config = dict(
    hidden_size=384,
    vocab_size=8120,
    norm_eps=1e-05,
    attn_scale=0.125,
    bias='none',
    parallel_block=False,
    init='uniform',
    init_std_o=0.00382,
    init_std_up=0.0187,
    lr_mult_qkv=0.4,
    warmup_steps=61,
    decay_shape='linear',
)
MLP neurons of a small language model. Each row is named by its layer, matrix (gate and up: input weights) and neuron, and shows model dimensions 80-175. Each number is 50 + 15 x the weight over its row's rms, rounded and kept within 0 to 99. A neuron's up and down rows have the sign that makes its largest values positive.
After each neuron's rows, "fires in" lists the words (lower case) most often at its 100 highest values on Wikipedia text that the model never trained on. A number after a token or word is its count.

L3.gate1192:59 39 55 63 63 55 61 52 49 48 44 70 76 94 27 06 40 74 55 32 34 44 41 47 54 52 60 36 60 38 28 70 39 56 55 53 55 53 65 44 48 62 44 60 63 71 14 61 46 41 46 56 35 47 35 28 63 63 51 66 43 48 38 67 44 63 57 68 74 51 44 55 43 66 42 36 58 51 22 44 47 43 66 36 44 38 63 74 53 74 59 70 33 79 64 48
L3.up1192:44 63 79 58 46 80 58 32 57 62 42 60 52 84 43 25 29 48 68 64 40 58 50 25 82 64 69 70 43 83 60 35 16 59 36 68 52 66 48 69 36 53 35 46 61 66 43 59 65 41 61 64 54 34 50 36 65 53 28 66 36 60 57 76 73 59 70 18 77 29 58 38 77 15 57 31 57 21 36 37 45 48 60 45 41 38 43 21 66 69 54 40 28 39 40 33
fires in: "several" 31, "other" 27, "of" 10, "various" 4

L4.gate76:62 44 35 50 52 45 62 48 49 40 70 82 45 62 39 28 48 58 50 33 12 44 47 48 74 49 42 46 60 46 67 36 45 58 40 15 66 48 34 52 54 56 40 41 33 46 36 45 45 67 61 67 14 70 48 44 43 41 40 30 20 55 41 47 08 47 59 42 19 80 69 54 42 54 54 40 24 56 48 47 62 31 63 47 53 22 69 64 57 62 50 23 31 65 34 46
L4.up76:51 61 46 25 71 66 64 43 27 45 42 49 58 34 37 70 71 64 46 61 51 72 75 29 64 55 44 49 33 62 54 29 54 32 45 47 59 23 37 41 72 36 36 23 34 33 68 70 39 25 70 99 58 59 65 49 68 27 73 56 46 44 13 59 52 17 55 60 41 52 61 69 63 36 06 54 34 49 24 37 39 47 47 28 43 63 67 41 64 55 59 03 41 35 47 65
fires in: "to" 46, "via" 4

L9.gate1061:65 70 62 70 44 36 46 43 47 36 40 37 75 52 55 56 63 55 59 75 37 49 44 91 27 49 86 63 54 33 54 39 45 41 60 27 65 46 48 34 40 58 39 42 47 32 52 45 38 49 62 50 69 47 65 82 50 71 32 34 25 43 54 48 58 17 55 52 66 41 74 15 24 65 73 71 73 49 52 55 58 28 48 44 58 51 68 44 36 50 49 37 57 45 51 38
L9.up1061:52 69 75 20 43 28 81 20 68 58 55 58 75 29 39 51 47 49 45 48 47 63 14 45 70 35 71 61 47 44 64 60 41 56 97 64 35 58 20 16 63 39 49 23 75 63 36 44 41 73 40 35 47 62 51 52 40 21 50 52 48 50 64 51 67 75 32 38 78 60 42 44 54 55 83 89 77 43 41 79 47 46 55 47 47 47 90 42 53 49 57 62 47 71 41 42
fires in: "has" 39, "had" 18, "have" 15, "having" 6, "be" 4

L3.gate805:59 71 42 78 68 69 48 45 38 55 37 39 53 64 05 76 37 40 79 32 44 39 45 43 50 27 51 40 55 56 59 31 56 51 57 50 81 65 50 50 54 49 34 44 63 48 69 26 32 50 22 56 52 32 40 32 48 72 76 38 57 65 56 79 35 41 50 56 63 38 38 55 17 44 44 52 31 49 58 59 47 38 65 40 48 32 66 52 28 53 26 44 66 45 51 37
L3.up805:59 43 46 70 70 47 50 61 18 53 61 71 56 53 64 59 34 41 51 18 23 33 46 34 30 56 46 45 59 67 62 59 38 44 49 42 59 31 43 75 49 47 12 67 64 64 42 32 55 65 50 31 71 48 41 38 39 54 55 50 54 77 56 69 30 65 63 47 68 67 63 39 51 60 51 36 56 48 56 49 20 35 49 40 47 44 32 60 31 61 57 55 51 47 51 47
fires in: "career" 33, "history" 17, "biography" 8, "he" 8, "tiago" 5, "who" 5

L3.gate468:38 50 16 40 76 18 56 63 73 54 52 43 73 72 31 41 47 51 76 67 32 71 42 58 74 55 50 60 34 73 51 36 40 50 50 70 75 34 56 30 53 35 50 42 39 57 50 89 81 59 61 63 40 50 58 19 51 24 59 61 83 28 23 52 43 42 63 38 56 76 33 69 29 28 80 64 20 55 53 62 46 78 46 54 57 67 50 79 32 60 26 60 49 58 60 42
L3.up468:43 48 79 45 48 59 71 69 28 05 43 42 53 52 50 73 64 51 79 53 76 48 45 73 33 34 44 35 51 48 75 49 44 48 39 35 38 45 37 50 49 36 41 60 70 67 79 32 42 68 37 43 49 47 58 20 43 30 77 47 52 49 52 60 84 20 66 37 56 18 45 41 34 40 53 50 69 68 46 29 60 44 76 43 43 43 32 62 39 56 64 34 60 35 34 26
fires in: "other" 31, "more" 28, "most" 12, "some" 12, "many" 4, "several" 4

L5.gate751:47 19 72 47 35 45 42 34 36 32 45 33 34 57 53 36 51 61 75 65 56 56 47 41 61 24 46 40 36 34 53 39 61 65 25 48 50 26 53 85 48 19 60 47 74 59 17 50 53 22 68 55 58 24 44 29 65 51 60 33 39 46 57 41 58 77 49 55 26 52 25 45 29 42 28 25 40 25 53 67 37 57 28 51 49 64 59 36 23 28 77 43 53 54 61 55
L5.up751:48 34 39 58 52 42 74 45 27 81 34 51 39 38 49 56 67 42 56 57 67 67 63 33 57 52 26 57 73 32 40 83 57 63 56 59 41 52 41 60 39 58 59 47 49 58 38 34 25 59 47 54 53 20 52 32 32 58 48 00 35 54 34 54 35 55 55 56 15 43 69 60 50 23 35 13 58 49 57 68 38 66 53 49 31 43 44 35 54 32 72 60 64 66 51 56
fires in: "north" 29, "south" 13, "east" 12, "west" 10, "northwest" 6, "southwest" 5

L5.gate1158:47 53 88 40 63 41 28 54 57 69 59 27 54 51 65 16 34 33 36 44 50 37 51 58 24 42 35 62 37 68 29 42 59 43 25 39 60 40 61 40 27 46 34 37 73 56 48 71 37 50 41 51 26 57 90 44 60 97 63 53 48 52 53 52 74 34 67 42 46 62 35 58 36 25 46 59 39 58 63 60 42 37 34 41 49 48 44 61 36 44 68 26 70 57 80 40
L5.up1158:39 42 50 62 56 43 38 26 40 62 26 50 57 38 67 08 54 31 39 49 36 17 19 26 27 46 91 42 32 67 42 28 79 63 43 56 35 41 56 70 18 83 14 42 56 56 41 53 57 34 52 64 61 38 56 43 45 74 43 56 46 45 45 63 53 79 58 49 38 71 67 67 33 34 58 45 45 39 63 32 57 20 34 24 38 43 21 53 62 67 39 51 32 45 45 44
fires in: "began" 28, "in" 14, "started" 12, "of" 10, "begins" 5

L4.gate826:48 46 55 50 52 54 57 46 40 62 78 61 43 63 52 59 34 45 60 45 75 55 42 50 54 50 69 23 27 66 53 49 57 48 30 30 64 84 36 45 42 69 60 36 57 39 52 73 51 59 78 54 35 38 48 52 48 20 51 59 67 70 38 56 68 33 61 48 53 63 58 82 14 32 53 49 56 60 47 49 57 63 48 43 44 63 42 37 38 51 39 65 52 28 39 57
L4.up826:60 45 49 32 46 62 72 67 52 66 40 56 31 56 13 87 68 35 52 31 68 35 25 22 45 49 52 35 71 40 54 34 55 39 70 47 45 48 56 40 82 55 50 60 45 43 35 77 42 80 34 53 62 52 42 57 40 42 57 62 67 52 85 37 65 39 39 69 61 50 68 16 47 32 32 54 61 59 44 46 41 63 50 42 44 25 51 55 58 40 38 61 64 54 50 47
fires in: "of" 22, "is" 9, "de" 7, "von" 6, "van" 6, "qatar" 5

L4.gate669:45 78 44 39 52 54 43 52 43 33 60 69 70 62 30 42 33 60 30 47 50 28 31 21 65 69 52 10 71 61 49 71 77 52 35 51 50 40 35 66 54 52 55 58 68 49 61 37 51 42 47 24 24 29 42 45 45 71 47 40 38 98 45 53 74 79 20 34 37 43 53 39 58 45 42 48 61 46 58 66 43 66 52 66 66 35 50 80 80 49 41 33 37 58 38 35
L4.up669:18 66 56 77 58 31 66 34 68 39 29 34 33 57 51 56 55 39 60 44 58 59 39 78 55 35 67 35 19 29 61 47 46 31 32 57 58 66 53 74 07 61 43 07 64 70 44 54 45 48 63 53 60 43 46 31 64 45 35 48 61 25 39 20 53 32 51 43 78 44 27 14 52 34 48 47 62 61 60 30 58 70 53 26 37 10 68 51 50 45 65 46 60 25 45 37
fires in: "which" 36, "that" 26, "had" 25

L5.gate696:47 56 58 21 31 56 56 66 55 42 50 52 52 62 59 52 29 18 61 32 42 51 64 76 28 45 39 48 46 49 54 42 34 47 23 49 65 24 51 31 56 63 24 45 79 43 71 27 54 51 52 59 42 58 60 60 51 51 52 46 63 43 45 57 43 19 50 36 55 66 36 50 48 25 62 61 48 71 14 65 61 56 37 72 55 65 76 70 27 64 54 47 55 42 47 45
L5.up696:52 63 69 42 51 71 24 60 51 51 80 68 37 38 43 86 68 52 45 54 47 52 63 39 48 10 63 78 60 22 53 25 59 61 66 38 78 55 58 43 27 42 43 30 50 41 63 52 55 26 81 51 51 37 59 68 47 43 41 55 74 30 62 30 49 36 50 22 69 62 38 72 69 66 66 38 50 52 53 39 80 53 61 53 64 60 68 61 33 24 48 63 47 51 63 26
fires in: "to" 27, "and" 13, "leave" 5, "with" 5

L3.gate63:61 66 61 56 41 63 31 32 32 71 47 21 37 26 64 58 65 52 34 74 33 45 41 54 70 44 49 42 65 57 49 37 42 38 19 55 52 37 56 67 40 55 56 55 43 45 57 72 61 65 56 46 46 46 65 43 45 67 72 40 37 64 46 20 54 50 42 47 44 35 45 46 48 73 39 59 20 42 50 60 63 78 71 58 64 63 69 78 57 30 62 49 55 33 38 38
L3.up63:63 55 48 36 76 64 39 55 74 41 61 58 58 60 40 57 74 28 45 57 63 31 39 62 39 27 19 19 52 45 45 51 38 49 41 46 63 74 68 63 76 41 30 71 57 43 61 40 48 52 37 43 58 45 65 37 62 40 55 57 57 45 84 40 47 76 47 32 63 18 57 34 69 62 64 54 44 62 49 67 46 65 55 49 52 43 48 38 51 30 46 59 64 31 62 42
fires in: "of" 25, "are" 10, "on" 9, "were" 6, "with" 6, "includes" 6

L3.gate397:68 56 49 44 53 38 55 45 59 56 49 64 43 17 47 45 50 34 71 72 45 32 44 28 29 73 45 41 44 55 40 45 64 39 62 17 77 33 89 58 39 31 38 42 80 41 28 40 51 38 70 42 78 38 60 55 70 37 58 28 47 14 47 86 55 72 45 57 43 80 49 54 46 47 60 29 51 48 55 77 64 54 55 50 52 68 65 37 65 44 53 44 44 78 66 64
L3.up397:68 70 53 68 36 52 65 24 35 59 38 65 27 59 41 63 73 43 93 72 55 47 63 41 39 43 77 31 34 52 61 14 73 61 53 61 51 57 52 65 66 41 44 64 40 51 44 15 53 44 81 52 32 60 60 69 42 53 57 50 43 59 39 50 57 38 85 46 50 26 58 37 49 52 57 19 47 18 62 39 57 27 30 37 45 27 45 25 43 39 65 48 59 62 24 52
fires in: "west" 20, "east" 10, "that" 9, "macedonia" 9, "by" 6

L5.gate1013:68 52 57 29 35 52 67 37 21 63 61 80 51 42 29 51 50 36 38 50 37 56 49 54 42 67 35 51 43 66 69 72 60 49 37 31 67 24 67 51 72 80 48 61 55 43 35 39 23 54 61 25 59 37 65 55 64 55 54 22 35 60 48 34 49 50 61 47 10 70 27 31 29 67 45 66 57 44 41 45 38 41 36 43 68 28 60 26 36 34 54 56 56 39 51 45
L5.up1013:16 64 44 29 49 56 37 43 50 49 63 60 39 40 45 72 64 68 28 47 74 41 42 39 59 36 49 62 39 51 69 68 42 48 48 25 68 40 41 88 58 60 49 28 42 57 32 55 39 34 61 58 72 45 46 67 38 73 38 23 72 68 50 55 74 45 85 38 58 45 48 44 52 35 26 52 38 54 25 43 47 19 09 46 57 40 60 52 35 66 49 28 23 66 37 44
fires in: "to" 94

L5.gate510:55 34 79 48 65 30 08 41 39 62 49 52 54 69 50 54 48 30 46 54 25 49 50 68 51 36 64 61 33 57 37 48 47 66 41 76 55 42 52 60 25 32 13 59 64 49 54 60 30 48 56 39 44 33 60 45 47 67 75 51 36 36 35 48 47 63 44 53 33 40 30 40 36 42 40 45 62 63 43 63 30 46 56 71 60 45 45 57 42 44 38 45 35 43 67 60
L5.up510:22 43 54 56 29 39 21 79 61 75 67 40 57 42 70 63 29 50 57 36 27 58 57 71 36 45 81 42 44 38 43 61 59 62 45 14 63 43 55 43 34 56 38 55 86 55 35 61 53 61 52 40 67 25 36 44 61 30 62 53 57 30 69 42 40 42 53 51 45 52 53 39 50 48 48 49 74 66 16 32 49 36 48 37 59 50 39 39 64 54 60 43 35 39 64 68
fires in: "been" 22, "that" 19, "be" 16, "remained" 8

L9.gate1276:61 60 68 51 69 67 60 42 42 52 37 70 64 81 57 30 30 93 28 27 49 14 27 63 58 43 54 46 88 55 46 60 42 58 66 55 58 68 06 30 62 33 54 08 68 42 34 34 59 69 67 49 60 27 76 70 40 64 51 61 49 46 41 31 26 51 78 44 23 44 28 51 32 50 32 41 65 62 66 50 46 29 53 64 57 70 64 46 22 16 57 29 55 79 76 73
L9.up1276:82 37 59 57 70 36 81 33 52 62 42 61 50 63 32 59 55 57 13 56 66 57 15 62 58 49 50 56 41 49 47 43 46 37 52 47 40 55 42 50 91 60 46 34 59 44 49 50 48 63 44 47 70 55 64 52 26 71 51 81 54 51 09 55 49 32 43 63 41 61 64 48 40 52 59 45 33 59 45 72 44 38 57 43 37 51 44 54 23 22 72 28 31 77 66 45
fires in: "as" 29, "on" 11, "to" 5, "became" 5

L3.gate1105:27 81 57 41 58 59 48 35 42 79 99 63 37 51 11 70 52 67 57 48 49 84 40 56 22 62 43 36 45 68 45 51 64 18 45 64 52 40 48 02 30 49 56 78 81 68 38 56 44 40 64 71 41 32 60 59 27 44 59 38 59 45 31 57 38 42 42 25 34 37 41 59 60 72 49 57 33 63 50 51 40 62 49 58 59 38 33 33 44 60 65 63 47 30 39 46
L3.up1105:24 70 43 52 63 37 54 44 52 53 59 61 53 77 44 54 43 38 65 54 53 44 23 33 50 55 71 46 50 58 80 71 40 58 36 22 67 36 50 60 34 36 37 69 79 90 58 62 40 48 56 47 58 55 23 36 58 40 57 41 32 17 40 48 68 53 32 76 35 45 59 56 52 39 30 25 42 76 55 23 60 73 45 51 35 26 45 58 65 78 49 61 30 89 47 40
fires in: "which" 60, "them" 14, "whom" 4

L5.gate480:46 40 62 45 70 30 37 53 68 51 53 47 32 54 58 41 61 54 46 40 25 39 65 59 35 55 50 56 46 30 46 53 37 36 54 52 56 46 76 62 14 45 48 55 55 70 43 37 43 20 51 37 64 36 72 73 24 65 40 34 36 42 46 44 41 39 65 52 39 49 51 56 55 22 40 59 52 50 48 59 44 64 56 52 54 67 51 32 64 69 20 11 57 69 69 77
L5.up480:44 43 53 30 74 38 66 42 35 48 50 74 36 51 67 76 67 60 42 42 51 64 31 43 52 70 63 59 37 58 33 31 76 46 47 39 39 41 36 56 71 42 39 48 52 47 52 52 60 50 39 49 80 64 63 49 42 28 60 37 67 52 48 47 48 63 52 20 59 55 63 52 35 67 51 29 51 61 12 37 55 56 47 57 37 64 36 54 59 49 65 54 37 39 49 39
fires in: "to" 41, "for" 17, "of" 11, "on" 6

L7.gate511:61 35 45 52 59 56 36 71 35 13 67 71 52 16 77 65 48 41 45 11 70 56 72 55 71 79 72 60 31 50 48 60 52 32 56 31 69 19 48 34 57 50 65 39 63 75 43 53 73 68 67 31 55 36 60 79 48 57 46 38 43 57 36 32 28 35 42 47 30 24 46 65 51 43 85 55 46 48 29 72 66 36 58 77 67 54 48 26 51 49 56 32 53 57 40 58
L7.up511:37 37 59 53 39 63 46 61 65 69 43 52 51 42 69 44 38 52 64 51 69 29 65 37 69 83 60 80 44 46 52 36 37 59 55 47 49 41 55 78 62 21 75 23 43 56 31 44 48 40 62 32 22 55 65 40 49 54 57 35 59 28 33 64 23 73 51 76 63 25 46 65 76 32 48 51 36 63 56 54 44 27 29 47 78 27 80 57 58 55 32 34 66 43 65 55
fires in: "he" 33, "she" 28, "to" 14, "who" 10, "would" 5

L3.gate587:46 58 36 57 09 47 33 53 41 56 75 59 57 55 50 75 31 44 60 52 41 49 33 39 48 66 45 45 62 46 39 58 20 59 50 24 61 40 53 99 58 78 22 50 64 32 59 54 35 52 41 60 39 37 37 15 48 42 63 63 33 43 52 63 29 68 39 33 68 53 32 41 35 80 30 74 47 68 25 65 32 38 58 52 30 58 50 49 35 76 51 37 44 74 58 52
L3.up587:26 72 57 72 73 53 79 74 60 56 42 42 46 60 44 42 67 45 64 27 55 66 40 66 28 53 66 40 35 63 68 47 61 46 45 21 57 36 46 16 41 38 30 67 30 56 43 32 41 23 40 35 62 60 42 28 73 53 42 53 43 14 63 53 41 51 36 59 21 64 68 60 37 46 46 33 25 62 59 43 45 45 57 81 67 48 37 45 61 46 55 62 40 65 67 52
fires in: "career" 26, "education" 11, "history" 9, "biography" 8, "agriculture" 6

L4.gate291:66 52 52 48 09 63 39 45 47 62 33 57 48 48 52 55 55 33 73 29 49 49 63 50 71 43 48 43 41 59 67 49 56 42 58 48 73 25 71 57 46 21 38 82 63 57 55 34 51 58 50 49 57 47 49 51 65 45 41 42 65 45 46 57 85 53 54 50 21 52 24 44 44 62 40 36 40 47 64 45 59 44 40 41 56 42 40 48 47 50 50 49 46 71 56 44
L4.up291:31 62 59 33 47 47 57 35 39 43 50 84 72 51 49 38 37 40 59 61 30 62 46 63 53 22 44 58 30 49 44 34 56 68 57 59 41 36 56 53 55 65 69 24 71 55 50 33 53 38 61 30 31 74 75 39 51 44 59 46 57 64 35 32 52 29 53 56 79 52 60 57 46 48 73 42 26 45 62 66 39 59 55 38 30 65 50 58 74 45 54 38 10 53 42 57
fires in: "would" 24, "joined" 19, "finished" 14, "entered" 6, "served" 6, "began" 6

L7.gate421:67 25 38 44 59 59 63 33 48 22 40 41 58 48 65 70 49 64 28 56 49 34 42 56 40 64 70 32 51 66 38 54 53 51 68 64 61 30 55 63 28 70 26 36 67 50 78 31 22 50 80 37 62 66 16 52 41 66 59 44 39 73 50 70 61 64 24 39 63 49 40 41 61 57 65 90 70 64 59 46 40 40 60 72 43 60 41 34 31 55 42 33 68 70 51 51
L7.up421:56 54 38 37 48 65 71 07 62 34 61 78 62 51 43 70 36 49 39 53 41 80 73 52 41 69 72 48 56 36 30 66 46 55 68 55 67 34 49 37 36 64 63 63 36 90 30 55 66 63 50 48 60 43 29 19 31 57 47 36 47 50 44 45 46 52 52 50 37 31 61 26 64 72 53 74 68 37 60 58 48 51 64 32 58 78 31 44 63 39 16 02 63 67 25 47
fires in: "it" 33, "history" 6, "climate" 4, "opened" 4, "received" 4, "released" 4

L9.gate1253:62 55 37 48 49 13 40 22 54 38 47 43 61 32 64 58 38 60 33 43 74 42 72 73 55 61 42 67 44 43 22 45 44 24 66 59 60 42 31 47 31 50 44 25 39 62 57 46 42 31 45 58 50 68 62 47 23 46 59 38 70 28 46 50 69 40 22 63 72 37 27 67 56 10 74 73 49 38 63 49 44 61 46 73 62 40 30 58 65 88 53 52 46 55 65 57
L9.up1253:69 64 37 44 86 50 40 46 82 45 38 25 83 20 42 57 80 48 40 36 78 33 40 68 63 54 59 55 35 37 38 40 50 20 57 95 42 33 65 40 55 45 54 65 70 47 45 57 30 57 74 55 80 45 48 81 39 50 53 49 36 12 41 49 56 73 44 59 36 63 33 11 66 61 30 50 41 53 78 43 46 70 59 50 62 56 54 61 44 82 74 39 06 62 61 60
fires in: "as" 57, "said" 7

L4.gate1112:70 62 72 61 79 35 46 29 41 44 52 23 69 34 64 55 37 56 52 51 56 49 47 55 44 44 53 51 25 71 57 41 29 33 37 59 44 51 33 49 57 48 46 43 36 37 34 24 54 46 78 45 54 73 69 65 31 50 61 63 36 46 46 66 84 44 44 57 36 23 69 40 30 27 53 40 56 59 55 55 55 53 28 46 54 54 17 49 49 60 47 37 60 64 80 37
L4.up1112:59 70 50 48 66 59 62 27 20 82 21 45 71 20 57 64 44 33 28 37 56 65 54 51 40 65 57 49 50 57 63 46 72 58 30 45 33 64 45 46 63 06 51 54 44 63 28 47 27 58 69 54 93 45 36 68 38 64 83 45 59 33 39 60 83 48 24 30 38 45 58 59 42 46 52 36 43 88 55 44 66 60 41 38 57 50 49 76 38 39 42 58 53 56 30 21
fires in: "as" 61, "how" 8, "so" 6

L5.gate522:45 55 67 32 39 61 25 23 71 41 57 80 60 61 63 43 64 62 50 49 74 63 50 56 35 20 45 43 56 54 35 46 65 56 76 62 34 27 47 58 58 33 53 40 33 60 32 66 34 61 49 57 70 44 54 58 51 76 50 91 74 58 61 59 50 34 44 65 32 46 48 43 31 60 50 72 22 36 45 37 55 43 55 42 72 21 49 50 42 35 13 53 31 53 27 71
L5.up522:69 51 34 58 42 50 58 35 36 30 26 58 52 40 45 34 43 56 56 42 47 71 26 14 71 33 65 38 79 68 24 50 45 60 83 63 29 28 43 54 34 78 43 67 60 67 48 67 40 66 88 76 21 54 44 80 49 45 29 35 21 41 53 46 58 64 61 78 58 33 53 46 63 42 59 57 23 52 24 71 54 33 45 18 37 50 48 69 44 55 57 41 60 50 70 68
fires in: "of" 63, "at" 25, "in" 4

L4.gate937:60 53 66 41 52 63 41 62 56 52 35 63 52 43 30 19 74 49 66 72 56 65 51 70 30 32 72 30 47 41 14 63 34 23 40 49 49 53 47 61 63 52 54 31 48 55 57 66 49 77 47 42 61 33 36 48 44 60 52 82 39 51 27 67 47 34 18 36 46 61 41 59 39 59 50 77 48 39 40 53 45 48 56 60 51 19 45 85 65 77 76 49 67 46 25 51
L4.up937:62 66 61 59 69 69 39 67 21 55 44 21 59 42 82 38 61 77 24 26 52 27 37 45 16 23 74 37 24 56 38 61 67 69 68 47 46 40 60 42 31 46 79 53 40 31 73 29 32 56 46 26 31 31 80 49 41 52 36 55 56 55 55 68 49 54 48 32 74 47 32 42 59 14 45 58 61 47 70 60 32 48 62 44 40 42 67 69 54 64 51 40 50 49 61 57
fires in: "of" 42, "before" 17, "in" 15, "since" 13, "to" 4

L5.gate974:56 47 75 25 49 38 46 41 61 71 37 65 68 14 63 43 25 53 33 29 43 37 60 55 79 36 21 22 46 32 31 61 38 40 60 50 54 34 35 76 40 55 48 73 44 48 56 53 32 50 30 34 17 57 78 72 76 51 32 74 71 32 78 68 43 60 66 63 34 36 38 28 59 39 24 48 00 64 47 49 52 23 65 76 73 41 50 54 65 57 43 56 35 54 42 55
L5.up974:44 57 70 44 68 41 64 54 69 51 38 32 45 48 49 48 51 59 38 44 62 49 66 58 74 43 52 64 64 61 53 56 62 34 33 33 48 38 59 35 38 59 62 33 72 71 51 59 60 50 39 53 58 35 63 67 41 72 34 58 65 40 57 42 61 41 56 48 39 89 72 46 59 35 73 52 36 62 52 35 44 28 42 59 48 53 65 23 40 95 68 42 23 62 55 32
fires in: "by" 62, "to" 10, "from" 10, "of" 5, "and" 4

L7.gate492:52 60 46 47 47 44 56 56 42 62 33 90 57 77 40 33 44 37 26 39 50 28 56 54 43 37 75 52 72 51 18 41 19 27 66 44 62 37 69 41 52 41 49 37 50 47 18 59 71 75 74 59 53 74 34 40 28 41 57 56 72 71 60 70 45 58 44 62 58 58 39 46 23 34 37 43 35 32 53 51 60 79 36 62 30 76 66 49 47 45 63 43 46 57 23 50
L7.up492:70 35 73 37 42 29 52 68 49 58 34 49 58 31 16 67 39 32 35 52 33 50 54 38 37 51 21 50 54 29 51 63 42 41 48 34 71 72 69 79 73 61 45 89 65 56 58 43 53 51 52 60 67 47 71 66 86 41 34 35 42 29 49 73 73 49 62 50 75 73 23 53 78 57 55 47 73 64 44 46 48 31 34 35 44 35 29 61 61 48 47 43 33 44 45 17
fires in: "of" 26, "two" 17, "three" 7, "several" 5, "other" 5

L7.gate935:57 71 23 50 70 40 51 57 37 54 31 56 58 33 44 76 66 82 59 66 43 73 44 46 42 23 66 48 63 39 27 36 53 57 67 69 41 50 62 64 45 50 58 50 73 50 67 67 45 70 30 30 28 51 67 64 24 48 46 60 41 55 54 47 43 61 56 63 54 61 66 37 74 59 40 71 24 65 22 56 54 39 46 39 57 67 31 53 86 68 48 16 59 62 58 79
L7.up935:64 77 38 59 57 77 41 55 61 55 62 37 43 41 48 65 70 32 26 28 60 58 22 59 19 49 62 34 56 38 15 36 34 48 55 45 45 30 64 39 64 56 73 44 44 78 29 43 36 42 89 36 46 61 76 70 40 38 18 57 68 56 42 59 65 71 39 67 55 35 75 48 50 60 33 58 20 73 41 61 44 58 48 37 47 21 36 39 45 56 37 38 87 51 43 62
fires in: "of" 30, "in" 15, "on" 9

L3.gate143:19 25 70 61 36 51 50 48 67 17 61 42 23 51 87 48 39 61 70 67 50 30 63 31 40 72 45 73 38 67 49 44 31 41 50 42 72 64 49 34 43 52 37 56 59 71 44 81 51 33 70 73 53 67 41 34 27 34 33 53 32 78 51 22 50 53 45 62 71 50 23 57 34 33 53 42 48 57 56 30 72 65 32 54 45 54 34 59 36 50 38 46 45 35 46 41
L3.up143:62 71 50 53 54 48 44 56 82 56 62 40 54 42 51 69 24 25 46 23 51 69 72 52 49 58 57 39 51 38 51 48 44 35 36 60 36 43 17 43 50 58 25 65 66 58 47 40 36 45 68 76 29 18 56 36 42 50 58 56 59 26 40 43 54 38 75 44 45 24 46 43 36 47 40 32 44 55 56 53 45 65 84 64 85 52 57 81 66 68 57 25 46 80 44 49
fires in: "more" 24, "because" 16, "most" 10, "too" 7, "less" 5, "that" 5

L5.gate162:41 47 52 42 60 62 62 41 37 30 26 41 65 65 78 63 53 52 73 43 58 37 86 28 52 76 46 46 59 21 60 83 53 39 64 40 67 53 54 66 75 29 38 33 71 63 40 53 47 58 41 40 43 47 45 62 28 48 44 27 39 39 30 40 49 52 37 46 42 28 46 42 64 34 49 59 55 50 56 38 41 63 35 61 39 25 57 54 46 54 42 38 40 39 33 55
L5.up162:39 48 38 50 63 41 68 31 63 46 56 49 52 68 79 42 36 42 61 53 65 33 26 37 64 60 61 22 27 12 51 51 42 43 35 66 43 75 34 50 22 36 19 39 63 54 33 66 59 73 41 52 65 14 49 46 36 23 47 49 37 35 71 29 47 75 24 36 49 40 69 47 33 33 64 34 30 25 72 66 38 60 49 35 58 34 54 47 39 26 74 51 67 32 58 51
fires in: "more" 31, "most" 19, "less" 8

L5.gate19:34 60 50 54 55 57 73 66 42 40 37 66 55 73 54 73 52 50 68 45 61 44 36 55 55 45 60 64 43 46 47 71 29 26 45 52 41 30 55 60 37 52 52 52 51 72 32 38 38 56 83 45 65 53 53 60 51 62 35 51 48 54 66 48 53 57 67 29 82 61 35 41 46 62 34 44 52 59 44 42 76 27 36 54 54 61 56 45 57 21 85 34 39 53 61 57
L5.up19:24 59 51 39 43 48 65 34 58 32 42 48 40 39 45 52 59 54 46 49 51 58 57 52 62 22 77 58 37 49 54 59 53 21 65 39 57 48 59 51 40 51 54 41 45 51 23 39 56 72 53 44 55 51 76 39 59 47 29 24 58 72 60 66 52 58 94 56 53 33 31 46 27 71 50 63 38 45 44 46 55 43 40 59 40 58 39 60 71 21 46 44 34 78 60 37
fires in: "had" 58, "has" 26, "have" 7, "having" 7

L9.gate568:50 90 52 28 62 62 37 62 13 48 40 40 49 43 32 50 42 50 19 38 90 67 64 42 50 43 62 75 57 31 79 66 64 36 37 46 62 20 62 43 78 69 48 44 44 62 43 59 09 75 59 72 62 65 39 40 60 40 41 54 50 68 67 59 52 60 30 60 26 31 49 53 33 63 45 44 47 80 52 51 64 44 46 60 67 63 47 62 39 57 32 57 64 56 67 70
L9.up568:49 59 31 59 35 36 28 53 26 43 46 47 79 17 53 65 36 57 80 45 62 59 58 22 22 55 58 43 52 49 88 58 70 47 53 56 54 47 62 48 66 54 92 58 49 39 40 45 03 62 56 76 15 35 37 67 35 54 51 59 63 74 43 53 42 42 61 47 54 35 35 52 80 54 38 23 45 54 75 30 47 34 46 29 42 67 41 32 53 51 53 23 30 58 58 80
fires in: "in" 35, "at" 13, "of" 11, "near" 9, "with" 8, "to" 7